Weights of a small transformer language model: width 256.
MLP neurons of a small language model. Each row is named by its layer, matrix (gate and up: input weights; down: output weights) and neuron, and shows model dimensions 128-223. Each number is 128 + 24 x the weight over its row's rms, rounded and kept within 0 to 255. Numbers have three digits each. A neuron's up and down rows have the sign that makes its largest values positive.
A block is one neuron, or neurons of one layer that tend to fire together. After each block is what it responds to, as a language model described it from the Wikipedia text at the highest values.

L9.gate66:122162142133125112166144108118119106136169132107122125106148153177112116159118116141101135114146115156151138092173149138138083087112152188138153101152146096101133120154119105150132116138190134124126179182142132099103154167118161145143122148103130154159158176091128152168114164121105123148
L9.up66:158101132102112145150076137155143107145164147170142141116133112121152115110125117194121101152127108130146170092152133114118144152116170160128181094135135141144153147132135158107143147156127151154123120131150100132087103117075128127113120143099132140164135135083105153156131161126140118191
L9.down66:129126106110119147138097110133126108148136125116132170133189143125101106124142116135140189141103155136142137144118191149115151151172145120133129098098143133120125145145146127153158175165143140186141131133112113132127107148144122144151137178096141134140149119116152153188105170135114141126
Description: Leading digits of amounts

L9.gate354:145148130137148128126121107146137127148131140080120134113159180135150111089137147144137178145085155135111148099147108162131125130115156131145166128089167135110087107136153116116125097121128151150126167135109143182146079141082149137129146111135136115116122143118066120151185123102111095141
L9.up354:141143116129120136132135106093074133134196110134158149113165149092103111155115134122141170124103102159143137120142110134105108119125116129077149123125140121151115119143104114141173087146147111165117142108111156137142155140121118125113157095119104117143102116096112079067107123150130120147
L9.down354:154178150141105123154113128129158086161110115109138117129078111118137145135111116152107171121154136079108105117093129152100097090091103160148190135093164136131114079178141151164137124132116117150092151124130149158176110123155123103128163131154130158115119114136147152140141121127095169118
Description: Pre-number slot in dates

L8.gate73:107129112087120176109079112099142112094155107121159120163131121118121123097107119109124108161090101132117117118157132150096167104132178130128150067131122106152131108089137140105128097113100102137160117126130130137083153134159151135107133084101154110108134144158172140144120119137120127111
L8.up73:120129136111127177085077121132124092129105143124121145052102144173093115141131161140123126100161142167162142160124119162087177104119102117134122143117115131130135084126138145147135146106145128147114125134127123150122119128111148098121123093148163100152148123117106113144107135119145117096
L8.down73:130157117121128121098132127143120112148124100114169128106147135158126167145108155149127084140099103084136153096148125169117121109105154107123122102160113126133106093146150116108149088110126097162160090134149127133104156173100168115127133111141160058135138124126123128169146135113116087108
L8.gate241:127149101118118160136138096187138137141145152136174174131162180109125148106095078133112145103107136153149116096124140146125129096074124105138149101087095127129165137129106109123167120173110141105161171119133114112106163129122110132118115118109154142138098117100099127155120108113116102150
L8.up241:091133060119145092109129101120110126139159140148142107125154141134133099111125140109107168128086141159118109119159119104110113117147134112093168126104135099162116165101120075108130107166121113121120117105151108125079159128116134098108137171120114171124132109122149102128151129132121145142
L8.down241:133127112094176125109164132171114129143119127188162129148116130122099129104139107159143102165123123146160112083134155109116139116132135110159118082177099138140117172165114134125147138167146165126133072141118128141112147113161089170144129149136161132126107088135113133128095157149178160099
L8.gate577:110113143139119104121129142141124170147159099115128134120113151152129121141071114169139167159157139172144149111125140125053150135088112147134153093140102157159102119131146121126163194146132113109153186146128088123117145144152162135132127104102146165091173115128152086128146081151127155144
L8.up577:162114134075122119116110105141116115125099105156101138137120125106079109124146099119169138187134104120158135074099101116128126149166149109138138085094131141110112132136108101161145141160089129097172140098131157124175168119131152143134162108186179098104099180092124102150099168134096132096
L8.down577:130114096165127135098112153101107133126141134156091161139143170120131092088147165096153143134175162128163097100083087081141121154133146117135156157141141140143119187113123163120153150112118136149140158101083135120141149138125145160105163139161099127138130119118168103128157137133139115096
L8.gate686:129111144092144176088121122106146137116162150144111119138080155164093122130138110132134152092124053099097154148159106153106104141154153090156105104091094106184121143118173133120159104144117112089151154119144140105124116098142119130118113152122155165105161121116149106168130117137109109120
L8.up686:139095155117079123073129089150111163096166213135126122119104103114111100130132155140153099136109084165136109099124156106134131144139136135156153092120112137103136132126112126132137154176095165080097126153114132105120133158114100138100118096147120135107095123118144131091123151099102122148
L8.down686:143095106144114116113117141110144112105091131119116126098123155123097102110135104087130137150138146123106132135127122142123142107135108111145100081127122113144111122084148094149109127070095113162159137102197120138136109101159141125121089117124120113144135098123108090126130112107151117136
Description: Predictable formulaic continuations

L5.gate68:082116116095099137090118108123106102118124152122154113123141135118140109102171136121132145096100164061112077150131137133154133110113124146138128122141155131176130102145126101121142134163125116148117125147144096111124153119128130164119102127119133133104132087160143130148096129123130103111
L5.up68:122119144142133134095128110139121133108133107150107119105122159113120140092146172149121123095128137131153149136150138132131110099120129130130135171158118111189120123134080147114107141103116127173136123147127129183116136098118118095117078133104092136119157067151137166174155115145156136122
L5.down68:106137129150120146128158147158142140092165115148117126108103127121098106102124114116099147119136137144115150084132145124116115143128124104130147122125079091153121128060143152107117121133084150124134150067148151131110158158092116111147165133093079166119136119104158118133165125124114147175
L5.gate111:187139114141096110146109122134133116103122143156164097099121130130141100141107181093173124108177133142145080121119107139105121142153139109143146141114127105119107093118168143116123162095120143141121105157108142080104134136084153105143141118134092138102115114112173145127119176111125140146
L5.up111:161107082130114160143137116129157127139114169145104146121180115098124163124104111097119129141129173120123140110117135111136135095160060154112098170135124095156139160159142122136133137129179112146143118155141116101103161087099136149119177089152146143153106153106137145130109132132108129127
L5.down111:121162142133126094107125173162114156089105139119081149080064091158116138116128131136149159127120150143174122143136089141127159147135106132099119097143161116130129167116099130164113118086126160156100132150132108145174168082120106119154146162095130111139118151138103144131113138126142141159
L5.gate209:096089068127110125140119089113125151107139143113135102094111107133082142094159098102147143086145118117102135081135144130136126137144115155158134126108123087079118094152119134112143127157111136059096127162170078137114162148111156134131147157133146111122099094155071140153132119128138163120
L5.up209:110124146136117135164148088098154148145162128139162151106107099174123131089117095142154126141150122150130155136143104145156147150120109157121123157132092087124126145126137121127114137169147159141134115128134132135107139174084101154131116147099135100131098134114107115132156150157109141123
L5.down209:143124083100125118118099113142095110143161134125158159085117140126119122118103117146117138115132125177153129124155138127113109080132128124110076108121109174133093138121106174113130112187140118153153141121106088121131134121156178104121121096078169142125118125147120130132131135158135141125
L5.gate703:155125132117127188123108144129113128130118097148147156121090183086133110079152105118120131116131117153141109174118150147140152118133112138166171120140086136150192106102097083118118147075107130146160081104174131125116170104170112108131111142140127109102134185132131119126136131122122122136
L5.up703:162138184105145147133126100162109136123113142115134138125107139128133117153163143160141143154140114100121128107102132145127124071099130091135171132122161138146120117132120124111159126134125128130154169081131126144111115084108121132128147132140144114130152152142127102177105145136123153132
L5.down703:140108124127093137179149113172092123132173169082187107157142111109168113142124106129114131151085108140129129107130141143082146139154098123137110173117091101120101129102112099130146144115123089080155129155152104090149123157138099131111134135114122102147136110148132165156164104083112115125
Description: Final digits of numbers

L8.gate269:168156119139118114121131097169160140105119095161185161129137096111104165159107121111101132176146179112105108066146147086140130128146145114111180153137140136115158090130124133132125099121116160126143159119136112147118131133117125096119149140119118136117131127142150115107162089131055127131
L8.up269:136134113175133113091142117141149149142122109149116121132093122081125172145071118105104142120136168131109080131152147110131130109192125158124151145114141136128146108149118103143099162119142141148123133138148120072127149128112114108114107109154131112120131074114129123102161075135135116128
L8.down269:174137141109093174141154115148126114124134098121143122148149118132140121144073140102152149143140153102105099195096101114138145144139124098121139136100140134100116128148136152138130123112128112097121135160122091112116128194158089134162144165088096100107109091091167120069151132125130142094
L8.gate402:151134151089165126111159143127172176181159155125075104125112112142126089137100114134125105160165111143130155155142078126113119145148106132126094157143134135168131102154123117118105087146119155115108139154122154160129122153068157095091138139140097124138101137124115095098146141167134130127
L8.up402:140114072140113118139133126146118136117076150135177149131108136113205098123152124143181131157118148106096103123106087119145082131147136100106159119094139153070097142149122114166134090128166110120148149144137143110112141168115164119160143141103158142129124116150098124114145078121132104121
L8.down402:144139111109132138099079160160096080191093118129170105110122149100132112136158130144158153133151128123101109106112149155135137087140155161112147109062117098104070130125071126138137155128122115125126120145124146116122155157141157078156157102201104146162111186155094149099103109145115098161
L8.gate509:149109124128164124150094121124087092141060110122136162107130142102118122149110134078126141148133125137132114113147126130144130120096104094077152136091142085135134110165121128156118124139127130165166128138103138100114123106088094120170127112144145101130101140129134140092112094147162114085
L8.up509:133133148118154100151123077125114129178063126132115135136125171125125084126109117133130118149140117122124141092138074145089125099097104123142114139133126122090119109121111117152140094160126161144131177150143136133136142127135115184131132142119150128139097087166093121097129113125123108099
L8.down509:122105117089120132158148125145141137132139112148099092157088143142160130118110128144110125117116119174135158123155125216127163102128081163104136142121125134163079146135125151125137166147130085168136139074129116095138131162122130093139122119094164151160161131169130110122172150105119129139
L8.gate573:104130097111115144179108177144152126135100147110179161182134187098136147127157161123071119107117130125157163099129075124081142112129158127127148095102136155100117129145152093159124146105125135141099109127136126119145125125100110139091086080164137132124126110183145123125117150139150102103
L8.up573:092097164091097145101153116108123111105132160165089131159130125105124153184172160091139104087112097111157118141118076123117118121147135129098139156161123127130109121164150124130086151088138116117126116111134101107184157145096132086131096088129116085130123161123155159101141146097178155135
L8.down573:139109155120132146121155143117121170136152103107108130153154141122099112164117123100139073152123147121125146124123139146140087152155149139119092094138117116167085102167101150171122150141165104184145155148127100139167146153141139111111090117108131107140125138117136125122103151134140160126
Description: Start of time/place phrase

L5.gate172:094142090120148195132129122140152111151094123130161127111166146148124100155138163083164134144156116094101103126113087108155117086179154154131141097100116141139111095129081145136071155114110141096121096151101162097074142168116119115101123155116137120104101102111137134118103169171096142135
L5.up172:150128116188141155096147159103104129133130133127115131061061155106113142170137154110127160134117130115123100086122156158068117132167111135118122133098122153123117135137144137134173126156124097084107144153156185127152134123136125113162142118106140087115111141126123168082131147134181150135
L5.down172:110166132103149142116131099113133158097126134135080111145117156137093133080120138146140117099115137111160207134088131103175129113106144144159132097124143152122141097149150101159118144141161129119106132127130132115140114152098139119139161141163160102147129089110155172129134087097144147127
L5.gate239:115129105091111140122098157138132092115078147142125131124163145108167139115141120090169120195164155108109136070084136116184144120100138114156127130138122140080133125139144098120151101176126173144090138115130126149153117159135117115136089080117110122134153123124097152140156117120194149076
L5.up239:157138091148186130141122120094108118077137116102131173122152119099126133141173104100139131083130151121088115125117102105133104109147110140136110145102098116138131092156133166078093118130135132138100101182104151125144131169104122161169193145097083144138110143148087127167131099148112139088
L5.down239:116155159155141120136102084153105132142101142113101107107136174116096143134127128141116148122116152095139126122122153168147119113157084093180179162144125185138125117127117166175111123105130134107131118100132149074178145124130143148123103096159139161141151118131160105088144127100131118125
L5.gate311:108111124142161140130130100134097161126091147164136103123162147116116183114119162119165168116095135129147163150131123146120089125147108149133172101121124119152114096150100101112150105145148165160103094126126171124120170114098162133141101107104125167113124109107115140135100107181171122119
L5.up311:130161170117099125138096094114082115138150124147092148158135140124147092162084114138156139128131152101122132156147121133113130143130141094108126118083106100110132071118097135106110095107134096193117115136107103114140129127115124156142145090124085087171097117105153075133106118145123140101
L5.down311:111116139110113118126103152190103129143092098135129140117132135102095107173138169092104124126116150113139131143120103182145136104125122132145165128130104139111103108097104133137149073137138065115176138188085122131126158119079136125117128081138116101138091094123155154128117115147157113106
L5.gate356:132157114112123132138110165151157090109099117094120137114124151141142166127124150135118122156131114099126147140121096151137114127175090156137159112145140160141137138097096137108146137167162149144095157158122121157107110166134123142116148121098099164104119090134108108102118128157143106083
L5.up356:152149151126125132142109106116149100126124098097117119100116135164184153097096109107116103108126126144120123162146123163164122146134091101139145117115118113123092100116091130096138131147140153120129187142110128138128132151079139133114101181110113165165135146136127141156089148119123120068
L5.down356:170113135125106105123120116109132089093156103111106156103090140131114125122067130174113106149130167077165145122102167123158139147136165120096163113099114152109155154114106123123083127143081117087145123132139132094116159100132104112131130172089110110082145084138147132092155181148114083142
Description: Next-is-day-number predictor